Weights of a small GPT-style language model, trained from scratch on English Wikipedia: width 384, 596M tokens.
MLP neurons of a small language model. Each row is named by its layer, matrix (gate and up: input weights) and neuron, and shows model dimensions 96-223. Each number is 128 + 24 x the weight over its row's rms, rounded and kept within 0 to 255. A neuron's up and down rows have the sign that makes its largest values positive.
After each neuron's rows, "fires on" lists the tokens most often at its 100 highest values on Wikipedia text that the model never trained on.

L3.gate458 [147 111 111 106 124 152 166 135 119 112 147 139 113 154 110 129 151 139  70 150 158 133 129 122 165 176  86 123  67 161 162 129  65 164 133  98 133 190 113 103 115 173 113 139 146 127 114 102 114 132 100 145  90 109 139 110 120 127 134 184 138 148 123 117 108 164 122 120 143 119 127  68 157 139 177 132 152 107 135  86  82 113 135 170 150 144 122 160 140 109 148 193 197 135 123 128 147 109 166 139 154 157 116 113 170 122 158 101 134 127  92 117  94  83 124 141 118 130 124 124  61 110 136 111 129 125 141 111]
L3.up458 [159  95 105 116 119 135  96 120 137 113 169 145 154  93 101  80 141 165 153 158 171 116 143 120 115 165 140 110 148 147  86  94 127 105 123 114 147 134 100 124 104 148 121 197 147 150 121 104 124 157 113 128 120 124 161 136 155  75 135 142 120 127 143 134 134 132 183 136 156  90 102 125 146 115  90 160 168 163 148 119 114 134 117 120 112 161 133  85 150 143 140  95 104 117 134 125 130  59 124 146 129 137 147 168 111 131 129 148 168 110 117 155 133 116 143 121 119 124 149 114 144  84 176 178 165 130 157 110]
fires on: " name", " enzyme", " Fra", " du", " word", " la"

L3.gate390 [ 91 147 142 123  71  99 109 103 151 127 177 103 136 121 136 144 122 152 162 149 102 109 113  81 114 114 107 139 135 135 104 129 151 121 140 117 147 109 143 106 123 128 119 101 136 115 115 104 149 114 216 141 150  98 120 145  61 152 143 147 114 135 167 151  86 152 139 106 151 143 113  80 142 164 142 138 125 129 145 122 143 124 143 127 178 120 142 129 148 177 141 213 106  85 138 122 170 145 129 162 158 114 164  89 154 126 145 127 140 132 137 153 137  97 136 128 130  82 148 140 145 137 141 144 170  90 105 137]
L3.up390 [110 161 147 163 140 127 135 150 112 104 115  93 136  93 166 122  95  88 107 160 127 128 151 116 163 116 138 129 147 156 138 149 110 174 166 133 155 110 109 121 146 122  95 129 148 144 142 142 134 154 117 150  86  79 131 117 134 116 126 157 170 150 150  92  82 121 108 142 119 103 131 108 110 143 134 178 121 152  90 150 112 149 146  95  94 124 118 144 112 145 110 174 126  98 130 109  79 117 157 118 152 148 106  84 146 129 127 166 109 114  94 111  96 113 125 147 131 124 119 158 140 145 113 121 137 123  53 154]
fires on: "s", " Gri", " Gas", " Pu", " Zi", "b"

L3.gate275 [185 147 119 138 123 118 124 149  87 135 139 111 148 109 111 144 109  97  85 130 144  91 109 128 144 110 134 126 143 138 100 145 129 115 104 100 129  96 112 108 124 108 128  84 141  91 119  74 136 157 111 155  95 102 118 167 127 139 105 145 140 159 145 152 148 160  96  95 115 132  97 144 139 122 121  99 119 139 156 161 112 136 117 111 118 125  94 149  99 156  72 105 103 125 119 147 133 133 142 129 114  88 153 123 166 130  94 101 136 164 106 140 162 162  85 138 123 107 111 118 131 109 125 118 102 143 146 113]
L3.up275 [105 118 130  78 160 123  83 112 111 127 113 115 109 135 158 131 138 149 112 139 127 156 123 123 143 140 158 170 117 119 138 125  67 163 146 158 114  96 158 136 143 122 132 150 143 123 135 152 120 115 140 152  88 100 100 137 131 114 118 112 114 127 133 105  80 113 136 143 166  65  89  81 135 128 135 115 118 137 165 141 106 136 102  98 143 145 156 176 143 125 137 100 138  86 148 101 137 134 135 152 108 194 160 133 116 117 130 127 152 153 145 160  95 149 140 117 138 134 140 163 151 112 109 141 116 137  89 108]
fires on: " L", " Al", "ne", " at", " El", " D"

L3.gate313 [ 92  94 129 103 123 177 110 163 119 103 112 159 118 137 116  97 156 135 140  90 110 120 130 141 142  60 171 117 105 147 129 160  89 136 122 140 150 157 125  59 117 142 146 147 119 172 187 104 119 120 121 135 138  74 149  93 119 136 142 111 133 135  86 100 119 126 137 131 127 132  98 131 106 129  99 118 144 140 114 106 106 138 168 129  98  83 110 133 135 126 152 117 146 184 144 110 113 144 140 133 126 158 131 164 115 113 150 159  94 114 151 119 101  80  75 137  95 101 121 128 130 114 132 163 143 140 145 118]
L3.up313 [113 138  78 108  62 126  93 191 160 149 104 146 126 133 142 104 101 115 130 118 145 133 116 135 107 122  96 152 116 104 117 137 135 146 115 145 193 119 165 130 148 133 135 172  96 196 135 115  88 106  80 132 174 125  71 115  92 128 164  99 126 112 116 134 149 153 144 120  98 127 127 127 126 124 111 166 112 101 114 101 168 140 143 158 163 112 115 131 136 126 136 128 124 155  98 104 127 136 114 145  88 154 116 115 146 115 122 150 113  86 145 116 139 122 111 123  98 160 113  92 136  93 109  98 167 110 136 109]
fires on: " States", "och", " US", " other", " his", "."

L3.gate64 [111 157 138 157  95 114 156 133 193  86  96 121 123 103 149 150 114  99 159 149 133 114 123 126 118 128 132 166 141  98 100 129 105 136 146  73 172 156  91 144 122 117 104 135 147 112 125 159 119 140 140 126 157 115 148 145  63 108 142 148 127 149 136 102  85 110 173 131 132 126 135 108  97 133 113 132  87  96 117 118 147 124 138 118 142 129  95 113  94 145 108 163 167 102 170 115 105 130 147 141 140 124 102  71 128 164 139 133 125 145 114 127 131 177 100 203  85 147 138 150 122 133 139 155 120 144 130 170]
L3.up64 [161  86 127 148 141 125 123 114 151  99 111 125 111 143 134 141 132 131 144 141 150 107 112 125 119 125 178 115 103 171 115 139 102 142 121 110 127  78 131 137 118 111 138 106 118 118  96 108 103 167 106 135 124 118 113 126  82 156  97 156 156 116 144 119 153  94 134 143 127 122 158  87 126 117 140  94 143 127 128 128 154 127 114 161 140 147 108 110 143 161  85 111 152 110  68 124 127 127 174 152 133 147  84 159 164  99 148 146 140 136  76 111 147 102 163 142 140 147 128 149 119 134 106 103 181 173 148 116]
fires on: " name", "s", " Title", " title"

L3.gate339 [151 146 104 128 131 128 130 124 157 125 118 160 112 132  94 129 194 120 105 139 123 160 113  93  95 124 114 100 162  84 129 129 129 130 110 136 109 133 135 164 137 169 150 139 100 135 100 123 123  91 110 122 110 116  93  99 163 164 137 106 110 125 109 123  94 123 132  91  83  87 106 103 130 145 104 109 100 109 124 141 125 178 132  91 148 120 144  95 174  72 129 126 160 122 160 103 120 132 140 140 119 154 142 174 122  95 113 116 108 125 122 137 155 115 108 125 150 128 144 113  76 110 133 144 120 117 153 133]
L3.up339 [ 76  77 138 139 102 131 132 143 115 124 127 139 103 194 133 139 128 184 154  96 118 146 177 139 127 116 116 119 103 110 116 140 130 148 115 129 114 101 100 126 124 116 167 184  94 147 129 118 170 113 135 148 111 110  92  97 136 117 166 146 118  95 139  93  78 125 139 146 153  86 156  67 114 114 133 158 141 117 146 118 113 129  88 151 152 118 150 125 138 150 117 140  81 124 141 109 185 129 176 117 135 126 124 104 111 130 138  82 143 154 104 152  84 123 126  97 144 152 171 140 128 124 119 186 117 107 119 138]
fires on: ".", ")."

L3.gate62 [119 158  94 125 129 109 113 128 131 130 149 121 106 139 136 114 140 113 105 129 161  78 136 136 109 113  92 125 159 135 115 147 121 138 105 142 174  66  95 123 146 114 162 127  93 136 142 158 140 177 128 125 116 111  94 112 111 152 158  72 112 124 140  97 123  91 167  70 122 121 116 103 129 144 142 125 127 145 121 119 145 186 138 134  99  99 120 126 171 134  74 163 132 118  94 155 152 152  97 169  58 132 117 110 135 141 116 150 114  79 133 158 128 113  85 145 141 125 172 135 122 102 141 134 107  99 131 133]
L3.up62 [148 110 114 133 109 114  92 147 139 111 111 177 121 160 191 146 182 142 113 112 163 137  87  98 152 147 122 110 123 125 110  67 122  95 130 134 134 125 143 165 132 154 109 165 134 139 138 131 145 148  93 120 107 173 148 136 150 127 168 135 131 138 162 119 157 116 153  73 111 144  88 116 154 152 162  96 103  72 133 128 128 106 121 152 144 114  86 149 161 100 124 147 105 110 129 130 121 159 180 141 142 105 173 155 147 138 162 118 149 148 151 151 136 168 129 145 131 127 181  99 168 108 110 150  91 116 179 119]
fires on: " Go", " It", " On", "in", " You", " Den"

L3.gate457 [154 112 114 119 166  87 120 144 131 151 131 122 149 113 107 116 145 147 141 170 123 103  86 145 124 149 110 154 128 131  99 182  96 153 131  90 120 137 105 123  97 143 138 135 109 119  93  81 151  92  99 157  92 127 104 136 130 124  99 143 114 156 104 159  86 140 128 134 104 119 132  86 186 156 124 116 109 136 149 154 117 126 138 122 138 114 159 141 150 122 152 137 162 120 128 118 123 145 104  94 103 163 131 130 104 128 114 151  71 126 139 107 172 148 146 136 134 125  98 121  95 170  78 154 140  87 167 110]
L3.up457 [ 98 134 133  82 147  99 125 139  99 139 116 114 153 128 109  98 124  86 180 112 131 131 130  91 124 122 137 150 121 176 129 149 126 129 127 138  76 136 106 166 129 133 109 106  68 103 111  89 147 127 131  98 156 148 162 195 121 111 152  99 108 113 116 139 179  65  66 107 128 131 124 132 106 143 134 102 122 100  75 142 109 125 142 105  97 107 141 102 110 141 117 120 137 141 150 143 115 168 116 136 123 172 152 134  71 118 138 132 116 143 123 106 157 131 148 148  80  75  93 141 100 138 110 122 143 118 113 109]
fires on: "s", " of", "c", "el"

L3.gate40 [148 136 119 154 105 147  90 171 129 170 116  78 159 146 140 105 156 144 137 164 156 121 115 151 173 106 146  52 145 133 109 131  94 135 130 145 124 101  95  81 139 157 140 158 118 170  91 112 120 135 100 122 151 170 129 160 127 159 111 134 100 132 107 136 133 155 141 168 120  69  91 127 148 135 100 103 121 112 126 136 113 121 148  94 136  92 113 127 156 129 136 163 177 153  82 121  92 125 131 143 128 171 117 118 118  89 131 129 148 148 113 129 147 124 146 175 160 122 120  79 121 135 135 146 133 169 159 125]
L3.up40 [103 116 158 123 137 153 139 140 146 132 107 112 112 118 129 151 156 140 109 114 127 132 124 135 127  93 142  95 136  89 133 156  99 118  91 135 109 124 115  93 162 102 145 166 149 158 139 114 109 146  93 119 132 116 136 108 134 169 147 119 121 104 152 130 100 125 133 152 121 119 137 135 102 126 113 127 145 113 141 148 111 118 145 129 137 112  80 116 121  88 151 106 150 188 130 120 141 124 145 137 127 133 139 144  91 102 127  99 160 117 164 109  81 118 136 162 122 121 177 127 112 102 125 173 132 121 153 138]
fires on: " of", " for", " over", " than", " up", " $"